From a checkpoint of a small transformer trained on Wikipedia.
Size: 9 layers, width 512, vocabulary 16384.
Architecture: RMSNorm before each block, no biases in attention or MLP, untied embeddings.
Training: a variant of Muon for these matrices, 7649 steps.
MLP neurons of a small language model. Each row is named by its layer, matrix (gate and up: input weights) and neuron, and shows model dimensions 0-95. Each number is 128 + 24 x the weight over its row's rms, rounded and kept within 0 to 255. Numbers have three digits each. A neuron's up and down rows have the sign that makes its largest values positive.
After each neuron's rows, "fires on" lists the tokens most often at its 100 highest values on Wikipedia text that the model never trained on; "fires after" lists the tokens most often just before its 100 highest values on Wikipedia text that the model never trained on.

L3.gate13:091121119099180100131128096164116144121145135093111106135094133086108099127129121147117150143100105159112086147096098182139127135144152124146116161089141108139106109123137101134125138121120130113127132138123086152111131140121082155106121117134161123099117102129125145132125106143134106143
L3.up13:132095135134167113123157128109156120136122140107131142148154128138093158130106115166129128095115159126136133116130127156127124124124121128177105162151116126095087134130117135129101123119129123098072129146097155122101093102120139129139152137115160101128149137121094121141129110125117116096
fires on: "0", "9", "1", " War"
fires after: "2", "1", " "

L3.gate278:103153118088130160122113151150098153086114096084159130119124128142142103136109117123135150094139104143161138137138146107131119098144177121130147122122113131138102114124152137168112133142112155116124099120106121148117125160111150123147109095118150124114149132131140101144152172108120121116
L3.up278:146162125141144166134116098122097127136103142145150118108146168114154105118142142126144135115174127158107137128097135090133144135065097122136173112133151130126120165125115090125129091159119166097135113138142169121136134111136081124106120106133156118116124142128149140048127103134108148109
fires on: "0", ";", " to", "9", " of"
fires after: "2", "0", "9", " due"

L3.gate194:136152101111157159114123104134085158111128143148140111121151112096132172113111084121144110129106125141090145148157149115158096109116121156135125128105132104090151101168092126158108135143121074121096086155138146125133110120156123094128078156153098118119153163108122112067148105155156151123
L3.up194:133148140100085082116109149124107148157112125139093149171114117154136170108108140129167131156118124143107133168119101127171111146134102139118144122143146152150110113184127132140120139100119085143149078158146141130156119141163166128137145135111128116145107159111179121152112111111147149105
fires on: " |", ":"
fires after: "1", "0", " Championships", "3", " Bar", "2"

L6.gate973:133137124105133140153128137112131114133128132148126082154103133159107133152117115112136115108135143114140156142112124110099107132137122151160164153125123169131162095130118145118137122099122080113136146111131143122132128074115124111180135155139143133115140166135122117126139098148149160110
L6.up973:157146082116159099154139137136160107087126120149111130118136135141099146121100148143098121128151120115093107142090136091158162108089141102097127100153157130095104106119152084132168133164127119109107133122105117104125125128136122137152167135121128123124167131124118129160119111117118154114
fires on: "1", "2", "3", " pro", "pro", "4"
fires after: " ", " ("

L3.gate870:152179118137104130104147101159103157186092149154149093123106147125152131150110097113122152119090143158141076119138130127118197139117115127126129109133113120113128129144149171097159097163120141111119158142103132114132086108113153093171127147134110149107134129129141151132142137118111142103
L3.up870:132116137110098148127125115131116125120162090165134108133125119086128116107071138109127129108127058127168124157157165086132139102115082098110143147138153136131135133112098113118142098168112122120179110134109119103097150111128107122084099094123089120135098128158094113152133134125099139108
fires on: "1", "0", "8", "9", " ", " –"
fires after: "9", "0", " ", "1", " medal", "age"

L3.gate874:125120155153105117148100112157130141101108121133161132074110135072177126146141103156121134093101144103139114150111131110101114138103135154151101109123114158105110138084121176110127139074125126147102132106152154121114147131161140132100140109152118141127141116158156126194151117099194123123
L3.up874:143126152105172148141118142065125142095110125094110159154165133153138130161165176134116120129136143113120172181131186131098126124150115125135132159128147115122150127118155171127144135110145136158130087063157143138123136138121102137177163131095143108137081146169162128149113098139155167128
fires on: "0", "9", "1", " "
fires after: "2", "1", " ", "0"

L3.gate651:116130081143162132159172142089102169187164106136145132123128119140110171115123144121111105148180150119156129138147138095137152105120161133141105096129129148139127122161117111140142104151127091125128120178102166068096095138132173146120110151162126154128124096147136168133095110094146146116
L3.up651:097140141154118088147133121092105157126134115117099149176134120103076144110070082111164165145114132136116135185101108121097184158151135100119163091137111134131151120142101097106141117106126144126142179179113108086117154116086155161098131152107103100150153153149104100130139122081128121118
fires on: " |", " ", "1", " |\n"
fires after: " |", " ", "9", "7"

L6.gate532:113138160156103102139080146161113163167147109158103106089142096127092090116128123137107134181085137110109129139116129138094160115123111139126096134137079101143094135136162146098163123171127145152078126130144159122158095141135102090107148116163097146167146113115127141113152150135128152092
L6.up532:123135118102158124114136088096132131098121152137146103134129150082122132088135116145116155150128154161120148148093118153146116142078145130113136135134083153103106143081164118144097144101126111101141118136106127109134073162125113138134139114159097109154133126136175092112115156102058125107
fires on: "0", "9", "6", "2", " ", "1"
fires after: "0", "9", "2", "1", "|", " "

L3.gate98:178127113135137115108150135124135133114127168154134110150130131139131126106109135142126105115126142096132179095117136177197139126133172119117139129152146130056148109127127133140108140139114130130130125139099120089138126137149107106111133136154170155105139132133117125158133128182166132131
L3.up98:143137143154180117129172108104152145164087063117120145172124167169154131134127116108143125123118189167123133052114099139157155147113137144097128147103134132132082144132178146154121113088126134143130108160125111085130139139121135103081129165131115161101161134104132134140123138113125114114
fires on: "–", "-", ":", " -"
fires after: "1", "0", "\n", "2", " "

L6.gate260:115108113154154123100155134145135158102110110167136154112143120110098124108176118117129100178097128102081155136146078090118114102091147140151101138083133133080070106166115139120115179117106146162154115100073154126173116116156116123120149084152125153112139120148100118101123129128144104108
L6.up260:113112118135187107114122111148137153128119085113117166133155110146101107168140132172112122149121144107130124174147116117140128182095140090142154102109106134132123109143114127118083149125138104124118126169150139132070133132125116125115117110150164191163129140137108123083118110103149098095
fires on: "0", " V", "v", " CS"
fires after: "2", " C"

L3.gate906:117122104129151139131138114140111054135124090097153133157143101109118130140111148141116108108130151150100142140117113140151115179131166141150142153137087145111124122136136165128109146123138171125118101130091106165131136167138140125152141129093169119130164176151149136133136131119130145120
L3.up906:195137122105149145116106135159081144096112127109149117102130124131125128185134150120125122150151126074118165164141100141148159144149123151144140116103123137082101084112103142091175138121109134118125123177120170112157155118141086171133118155139109145088124130133190167133130124133160131135
fires on: " with", " and", " as", ",", " but"
fires after: ","

L6.gate88:096122150147150137118125109107161155113140199122078091111131137112117115125088089118151123149136134141165115144091141151136160074112083108116127151128098144118119143131139126098096141124129105103103109161099171118122120160137161102072155150150151097105186146176131163106121123127131126112
L6.up88:130114129131096107137097134119144139102127115145087132093134136126127120089143124092158137097115132127168176139116113155096164088117133126115141119104061122105113123133144133103141136127136112134090136161120142174159125117153137158166106140149095112140142173149115165149149111109134128158
fires on: "-", "o", " |", "|", ",", "."
fires after: "\n", " Sel", " Dark", " |\n", ")\n"

L3.gate143:180123148149109118144141120142139128094157076165172142102094103147100090121153145135118130069188161145127124156147121125171102153148113146134119154117137126092158137151136088125167142120157121128108164128164101177157103125124152115122112108102101146122123164122181128108145159120125149116
L3.up143:183147158127133151196086127119147066103119121133095127165147151142120171140098109145118131121139120146135167133176150102176134105141162156099100102138118150133132126149145102160167138127104149106130088109121145137145134104126128137137140116161146104131146136117161159137118125140131145129
fires on: " and", " while", ",", " ", " with"
fires after: ",", " present"

L6.gate246:130141124166142104097112116144111156082120136117139121149085121157134095182117127180078099123105155135155157157113176107101121066199192049126121135072101145121093093125140101122104118089153139102139173113121156166115107122167145084112150123135100139107096130160097138148167118150129146116
L6.up246:143132124095141151167163130145150140162087129121146118176122114171127158112112121102107159153128149133107160135106143140090100160113076159087098103160164148133132143132209132122124101146163102135142155121118095105133109115149100115113144137127115110152116132178144156080129130128102141176
fires on: "1", "2", " I", "3", "4", "0"
fires after: " ", "1", " (", " $", "2", "3"

L3.gate150:148096146120136109146093118082077132154152128131132144164083101145094147126139147151140128122119159104120104130121132116117150087135154135148111106123145159122142133150123093161095145109103171129181109122143107147149148086196159109132123141119118150118105128185125146162139139186157122108
L3.up150:118095167154109133139137193148138139125119093085162175098125117151104163124142144118150166116108137135120111147172135146133112112145113171132115120156136153132106151137149141104133117103155144084140137138168113126118177152162162111133174069051136106179141096147128096141103131126129131100
fires on: "2", "1", " "
fires after: " ", " km", " October"

L6.gate1117:173151175104139114124135112170117087138109100089137128163105112138115105119127139141123130147131107138097143127152143137099131116129076092125128124143101138176128157108110110107138134112155125163142120131118102108140122153131158117132122135144116113123114165162155102094144190139113146107
L6.up1117:119154121126121127143136136118134085126191100128091123115092105140114109130184105101133122156096168138099117151151114116084127123164109097140081157123128168098100079078121144091129154135157157113152157156073161123118143108129108120135155143157120112170105121132141140160162100119136117097
fires on: "1", "9", " J"
fires after: " ", "1", "."

L3.gate744:117091134120185174142116138125154167111100171112106126093146099133124108113096192096117119096121118133103137131109152100107117133099125126139162096085096085117100169141122129094107099149116099137113094115155153098139101125112125137095125123135124136153148111129143116110131150121165111134
L3.up744:109135130104138128122171220126137113121149143127143115141097122118104149103110128122163107167114141111085141100139078150124098085148147127141152133108122160148153138125138111119117145101124166142160143125176140109133162168106161130143136156151157161177132052153095103112135154085129149139
fires on: " |", ";"
fires after: "1", "0", "3", "2", " ", "4"

L3.gate1030:148066165105113150172094102143100126118108156127141119142145117189077154105090133125121155156139128105144141109090132171136130108125149175102119138103137133151143115112158120111131075128079128132169136140126110131137138131158099145106123096092095147110059167111061157104095122124157165134
L3.up1030:137123147158128145115149141141115141121132091162127122157145128132153179146164127140127154165100144105116129152117146119093135115155136177152149139126202156120149167127129115094126106125132111114144146141079128104155123115143093126116100115100098087124111099122109123112136106104089133143
fires on: "0", "9"
fires after: "2", "1"

L3.gate526:144147127109129136132098118106145115155131132156090102148144125131139152174122106143106128130142142162138096151142099160098125106100115161121116152128137148091159148117089129087105115152152086106128143135136122156148170090145155150144146157140144139149137096097141137128143105151117112118
L3.up526:148096156092133120130089145137139151142138137123126112136115147136141187139126148136161129136079134083087107126129142138152146096157116168097097147130138111131133134124122171079124114122089150131141130113139105179143109112078140142144143097093134120110107099132095119169124113158116127124
fires on: " "
fires after: "\n", ")\n", " |", " L", ":\n", "|"

L6.gate855:124158164121164133163131124140135139103152168098091137126187135129112123126119103139151104155125137116113144136088137107107161136112140119130142126144094140109162137115143151102127128100131106173125122159111130152106129159111151137113137165153123109120108184173125152150078106091157122128
L6.up855:149113146120192164139145118101160162136104158086106106155176134087167177156158126147157148122103168097127131133126087092144125164131077167092115127138082138133114143079142141125121099156148112119160087135095135132135124136134142156153137126144124103110119165141123174103084107117117129113
fires on: "-", "|", "ulus", " |", ","
fires after: "\n", " |\n", " Fig", ".\n"

L6.gate1296:111150160118147100147134135151118146154093114134102122117086071153121150125105041151118127117101129096103084100116118142116107158122136118119134159098091126140146134165120161124142163102120102104138149139087091126118082146162140121136120132174083127131123152137115104100121088108147159125
L6.up1296:136168157160122047127125083116145170130126145151106115141107135170141153163087107143152102134134158102115091131143113114107157173130142176113114141124120094102119131169158162137145075126150113096092136129110107124164118151138117124133167061123154102117129129159108103132086129141132129106
fires on: "9", "6", "7", "8", "1", "5"
fires after: "1", "9", "7", "8"

L3.gate92:125149142159123159154095078133099154089155128142152096136134159148135113110125133145149109121126150135135159061095146141137162126116152194149146093099141153061041109165136140113154135124104099111120099140119164074116122113118074146154148048092115157108132136143097145174137113144128126108
L3.up92:164110107108101095057150120108130131106093115115138146110141126152147151129153108141090139149153108135124100125108132116141115123117112110139124149098113124152118142136129123134129145139163122129130117105146154148106138075107148126125109148153155122107120129117164093102109146138133094085
fires on: "-", " ", ":", " ("
fires after: "\n", ")\n", "″N", " the", "'\n"

L6.gate410:140122154138147130108081130107143053109163145112075142131116161185113124149092165137194098132125172114100194119110105154115161120128164119133115121132123147105165145123168121112131150161121141127141157114123127182155109104085161135137187169146140082117123173150122105138135125124126144063
L6.up410:114112112162101121136115157142114128148138090139104118145130118077140138136117114104108118128141104081118147124126163168106114118126162093163139196101131104104130079142120097128104108121129135107110163124108164106142130157141115165107132125124093126120084108112135081177126134122138110124
fires on: "-", "5", "o", ",", "|"
fires after: "\n", " ", " Dark", ")\n", " |\n"

L3.gate124:088117084101165112115101117158110113109127111144122128150163135120113113141129130119119122180133149120175093119131112085146137078096134148114125165157149087132162132148183111107115118145152147165096107151111141109155130117137183115083121149162115172105081120137157171119106154093076141144
L3.up124:123144153147144102144094100144106146103132163088181095127111123132137117130121138121117108113140058132124124108131158111110160160121113116150098144179159133111123085151106119175136104141114127198130150097131120133106156121149098121123093148105142127204160147179112137118157116130132150150
fires on: " ", "7", "0", "6", "5"
fires after: " |", " ", "1", "2", "-"

L3.gate625:095128116138133132077107113110116117118113121109144098110128095110137081133171105084146121161153125166097064120124157110120113105128112155110134093151121132142105117135138159121088143122131139082124134129128127115114102109167106126137079112151145159122128132110167123104128110140152111119
L3.up625:123104121136137131113164108094118163115160108116092124169160109131135184147143111106125125126148151130134117134154151128088149165152141091141111102116120118110088131122132125082128120113124139108169101097099144110181119107130123091124115138126137111135126079107139143139131152135108122124
fires on: " ", "1", " (", "2"
fires after: " ", " /"

L6.gate1327:163124147123156112119120120167103073133107087108152153121133134137178139103121157083125125150081122110110124138112113116105132113099146085140119136118120145149137160128145117111132117131151127114139095141123175145125127122111110098153100133170079062118090121132093177138124098139128114116
L6.up1327:080138117108125133142133117172157092138129127124064134126178128092133084142138106128130111131132118121122114117107132177097099127141138129153121105159128145141135142117122133147141126130128166108123193137116095141110161136125144132124132101161112150139137142144145136103136142094127167124
fires on: "9", "1", "–"
fires after: "1", " "

L6.gate569:175087161142137135129123135136167114141142110177082147120114111102110093139129111125099112135153120094086135124175124102135125161109136164135115166116118146130172119113164138137131185139176131126132128135137091105065120133134172141121135118110116125112100125104109134144126112111155134144
L6.up569:098095141121124100123117119127131111132117099163145114142135120109117155160146138125130148118192152150132089126173134126120129102157142075152169137100097119128098132120131119150141123134129100136120145128118144135120161132141088114124100114124107140158108125080124108118130112131101135099
fires on: " "
fires after: " in", " the", " from", " to", " between"

L6.gate769:126126155151155119159080144196092117119109100123078083153105087180093139133164121106151134122097089137131160126120141139112096134093140132117135133153146125112095101128103123194102140138137111151101172099104122108112126128139115150130122129164119174108148144116125151122102151132136166086
L6.up769:125132111101125112133121183147158099122074139123128135162136146119153140105129167171096124126200141128158149138128141168106134140116100151124142096138117115112110109145145115106108090162137147100121198157116135159144144088136084153140111105151084091110161166126125107121143158103128093078
fires on: "5", "3", "2", "1", "7", "6"
fires after: " ", "2", "1", "4", "0"

L3.gate501:140143155160115148082119106136122142131103147119113106136118154176097146126128116124149079112111147127096148109168121103140135143112153155079085087172110166112131104140157104130110112111147125085140090089151119102135111104114110144131082140139130125137157138141093173145124117087128119124
L3.up501:111088144099081134131121163115163121147182127126146117150119133198117142108115137154158126124121119075092175158118082111170126151143128133140130120132150134157122134143105125145142109092104150131125103141152116126110147118139139152148137137104067138145129152108078134104130087161144167116
fires on: " /", "2", ",", "–", " ft", "Career"
fires after: "–", "4", "8", "3", "\n\n", "2"

L3.gate973:139131094111119173132142152121182162107186145102115154166123178128125163120152152133157119128105131082146171189110151125104101122134136190158139146092109153173115147147169107130125121150167096196143114129099149164124145143147111089141128083094136119098091151098092109131119169131122140123
L3.up973:117194132155162170203143142107103129120121123134142147108111123108084127111121134105129118107107106097125158104139124118129169162172113166145133170126144117152183097159127122145127143158160079107159132144126115147136142147185122109126134104115131108130137146137126108106181141126134116123
fires on: "0", " |", "3", "1", "5", "6"
fires after: "3", "0", "4", "1", "5"

L6.gate918:139171117195085126116148134163090137098129115126105128159120129120110139144145145143096089107119147147133150106154112194131096148113094159122111103106139128162160143162115149091147151124119146146101139122150124150128119157132123087095132123108126142127127185127155161134148170119170146138
L6.up918:125155153194111111106139168182104142171138169150097116123132126116123098102139141163117094135127153078124132121088180126139099137130128133143096084122117140167129107113146108132115126106063152130122078124189134150200152122134116116119122121116132098133099127152081157159119142106149100092
fires on: "2"
fires after: " ", "–", "9", " ("

L3.gate944:119154157130148166189103136127108160132132118149139118141141142104104153090109123141145071148154168155184113152095108150157120116134138158105109151119143127184080168085136125141174193178154168141080134167170111136116132125136137115106114098129151129147144149143127157101101175127119138104
L3.up944:102120136148138160139107113116114108147137103132162104123125153096118099099130112141084111150140154170132167155121141155212119107070124118159133129118142085105088120125128177147141085146108099145133083085134102119111152137154079135165140098152106129116124119125115119154184112148105153117
fires on: "2", ":", "=", "-", " by", "1"
fires after: "–", "-", " by", " of", " election"

L6.gate702:103131109100107140107123147091100090123125127122114125119150108123151135128135122085133161127103162144144113127139149130117152135128122172133073095078107104158150164151105140165114120131131145132082165142113141065145163107141124157108169091124133136113099189108111138090131105127100121142
L6.up702:143128102094132105130098101100117110134110152128168080130137110110103141122098097129132124104142134116142113146127151110123097170193141174164105149119110120116118109123118156105125127116111130088129142136129128151113152116140092093126170122153128096144135162122128124161143121167152118130
fires on: " ", " \\", " |\n", "\\", "_\\"
fires after: " |", "|", "}", "_{", "0", " ±%"

L6.gate504:163100135133129136124125122108076132127117167192137146112138136117146079106157159165093149114106150133105094095148136133110152090147116134118096114097126139132125134129114103129154133138129155130137129129114136106112091144183118111163126093144114135148127162124135123134129155118109131082
L6.up504:123160128135135108119137140166116109092137105137142092112143117113148150116130105152153123133113097132148149131105092108137109112125103157137153164108136121130086099138134142081150090104086112109140109163090115125178193098110109123113119091069116152128118135092117115091100088134146143118
fires on: "2"
fires after: " "

L3.gate392:101128102129117137133086115114099104105095090114121133146147111074067134100172127137096111126120120147140124179147120118090129117128072098130149103090128112107153119127125114154126134161149161115143108190104112128135100125085190096128138105134148153176090158127117116133136087147110113110
L3.up392:129126131100097115117102158135114145150135101123129127116140103127145151129174100143136146094144122138109135123131135102141110144144133088121102114137142105142132125153130127136096124149099160137124099126120124123165139073123122129106145152151123098131119115174149141104111086099102148108
fires on: " ", "4", "2"
fires after: " |", " ", ";"

L6.gate991:092132153168127151138153140121117127126122152153133115119137138176163109140120132133118145132102113113139079135135156093144137090108145080100119143083105135091105199137133134156139077143106113103120189152146101156117093159129148105116139145100150073113124129133165139134134108147144142153
L6.up991:142089140130136176093140172129100089097149123120131114123117166125135094146156130102113138106161178137127081073152180132123139101173087138117155106092105110183132160101127101130164152119126104095149132118195171110120131130127154127103138155128081094119093138105136084146150081123103111131
fires on: " "
fires after: " in", ",", " In", " from"

L3.gate650:182104108150153155087142089135134170120093157131107156121153144130161156112179173087145093146155077131155131169179106118150157134110133133113133086144142152124075162142126147135150095141118153116134154090113150106112150156140147162137149101087128152132096152084137144090140141121122134115
L3.up650:122158107186121113133142101123122177134124106131142130152139099146084169128115088146090118115087122061136120146176113098146147133155122119137132129108113101129179085119157105162117095164176082157108184130183134108129174147135132113152134089127149101148110134155127063115138145127111132118
fires on: "0", " most"
fires after: "2", " the"

L6.gate130:101120119181154109115133115092120148130127138105162101118108104133074157169118112147106123137092145106138071161145161154150117150169113158176107101142163100161137147136129173127098118114096122160160083089117119127162113154160197150123091132160088163092095140149127069112124125135113140110
L6.up130:135141116149125123155124105117142153108110156144121147104128176128093124085117135118127130157125146134141105134179123126109134165151084158110123120156170112103143121113147152141119087138161132107124181132107172085155132157145116112140109134155134116117133151098124154140134121158144126101
fires on: "1", "3", "2", "9"
fires after: " ", " (", "2"

L3.gate1297:135109114158160158161106111144157121121106154083133106095149111127125140087126130096135135141118144138126120123135148113102137132101122103118134212143132134100079149188149123121133144114123143118115139101127164157145102148122128147116166099134119117168093080081149101157094092148113120133
L3.up1297:137078112122108115096095131081132139131134113169136101084112143112134136143158125138129080103140148116096091146136137162103093130152156135135169106126117144105146106100184166111126107130151142145107125095105148168110142140130128103117140128117128089152111129138126130069157145070135122157
fires on: " "
fires after: " the", " in", " from", "-", " a", " since"

L6.gate1088:135142175143131086132068093130104129139098139133135098106104130121114168167141118114128104133091128119136079114137148156083143109157164150135116129145140137122118153090098150112164137135140160179157121132106133121105124110123122140115142109132098103133094138120171076125166142096162130140
L6.up1088:121126161178140084155181142085114158117097145133132136168171112144128140132142092095125131123109144092136144119138084137124126113119077138138124137082123099144092134111158128117118101112156147125155094154150163120118092138171123138147145116116094156152104155164158097100129082112143185104
fires on: "0", " ", " U"
fires after: "2"

L3.gate107:156104104126164129138074142153105139140092114139134175100142086143082131114128116117146133116122104153112115137153123118129127122163131132191143139125107095105131147141103161123123133136167141177109128161129117164111133122138125090127141118122128123117111151172092139134109081133120134136
L3.up107:141156139156141139134120128132078105091086150135169144111153119155097129097150091124107128178133108098109054112123103103097119103179163138176130119140136128128134136070162113150156067115138129123110140129153141169112155155148090108173105119086113143123155151165127097131119116152148144123
fires on: "9", "0", "2", "1", " "
fires after: " ", "1", "2", ",", " |"

L6.gate0:169178125095151116107145132124144082108087111122120138128157138129133125121132133123097116134156173169125133091119135119108127124127113102104128101115122135129098132179138108122129131148140104128068127143095145104094111090121109103140094117159104123095138137116114108120132113116099135139
L6.up0:116147118089144087113134144135158135088129101135168128098123114142126134084154094079154111158098144146143120117154119157081135135148151114138158111137138116137120188155135168123159166134157097121153121166096104131120112149114143145128140134088104128143148097132124129136142140132127112129
fires on: "1", "2", "0", " ", "6"
fires after: " ", "0", "–", "1", "9", "|"

L6.gate1143:099130113149113160111139145137141048106112125116127101099167091128133156182064092129082167140100132127120112129144129160099132093125140104140130114152102124124112122089096123142126131062130116122148095157115127129114133127098120114062150122099087145139137176145161128134093083133116151111
L6.up1143:093082142085099086143116168177090098124186126135087102158121137130139139132169115118110072161095126107138139123126131158114093175137145113102123150116136131113144150112109110128117143137129094156160171200161136134120185088077107141133113141136095099170131096138125183141123145133126150113
fires on: "0", "1", "2", "4", "9", "8"
fires after: "0", " ", "9"

L6.gate1120:119149092132178126132131080166134119145125112118094106165125127145195134166135129123115120140151148176116134128139121143107176118091133122123119097172121122127119166124147107137108130095156154085124154041119128184088148103146102116129124148097099114086170145150136128152123129125150132147
L6.up1120:125118129176157115147114111124110154139131114146113144113163110135134116115130135124099097092151101177129128147147130127098158147113117138121119161130117127103141126123137129102112138111115162117106141107119185097188164134125089091136104119118151121142124143135197152105105086188168096156
fires on: "2", "0", "1", "9", " ph", "3"
fires after: "0", "9", " ", "1"

L6.gate1295:126106093104138132130123167126148141130089126148152111130130109100144058124131139099147106142150120110119094118135102177170136069098152160132171134129119145145128102127099130114139161102100145143124160130143149161089177114134112138090164126115117149138151081126122139113158070056104127136
L6.up1295:124091130128166097129155134098099176079090142109149181173131132095153171175170138158122102097133152084108124103187133138084118136122090129129130160132089126135132183062137133140155089132140153162130135102118160119139151145117115131090132113155127097146090148116112148142126118119141089111
fires on: " the", "2", " ", "1", "0"
fires after: " ", " the", " during", "2", " after"

L3.gate1240:144138152138120118123119118122103140107176118147123134155107119151131108111130153132141127146121145149166114119103119130092118144099107149094164129140154106105131124104099109132125163149139141142148142114072106153140126141163110101096078080149181120127143154156097142103130142126115187151
L3.up1240:147086161138152111106146121149109106158160109121116128129145123137050118121139143119137139147153155147079119083118146177114168135139130161130121120135145144105101121089119126094130127135096156121166121107126134132136119167098137141099108152123112138137140118099121136120130115135152146154
fires on: " ", "1", "2", " |"
fires after: " |", " ", "|"

L3.gate631:129143121130134096114105158101108157151078125108048140070138135107094119152127108144108116107101182112083171113143114136166104129108181149103139101111132102117168121096137100141098102132135092108131113138205154118144116147125109144081111130117121109128157104142126107134127187126140130089
L3.up631:103152141175156152108083182137097103134138167143119132089141073113089113134142119119156149159155152104106127127118187140175115138120128076134148132139108156142173114122146132132139127148138132147146100111159154093131131163103164117131160100119118123151189123149134147118104120124134143110
fires on: "7"
fires after: "9", " ", "1", " (", "8"

L6.gate902:135123122133132116115061115119121152111103126129147151120132153125111084116086152082150117168164104144134126132099190123101132142139111139152150114151146116125105140095112099131134157175127115170158093134137157130095111132136111106127132146141169135113129143077118146155130088164189139126
L6.up902:127130129123169177107125127164167102097152091094143121132099107123094082101117121098128134171126124101116149109095161138114104138161124119117136061132116135165134128156100128134163163116160105102125176144144134086122138131131173145098117117106166161146125117151144133115147144094084137119
fires on: "3", "4", "2", " ", "6"
fires after: " ", " .", " |"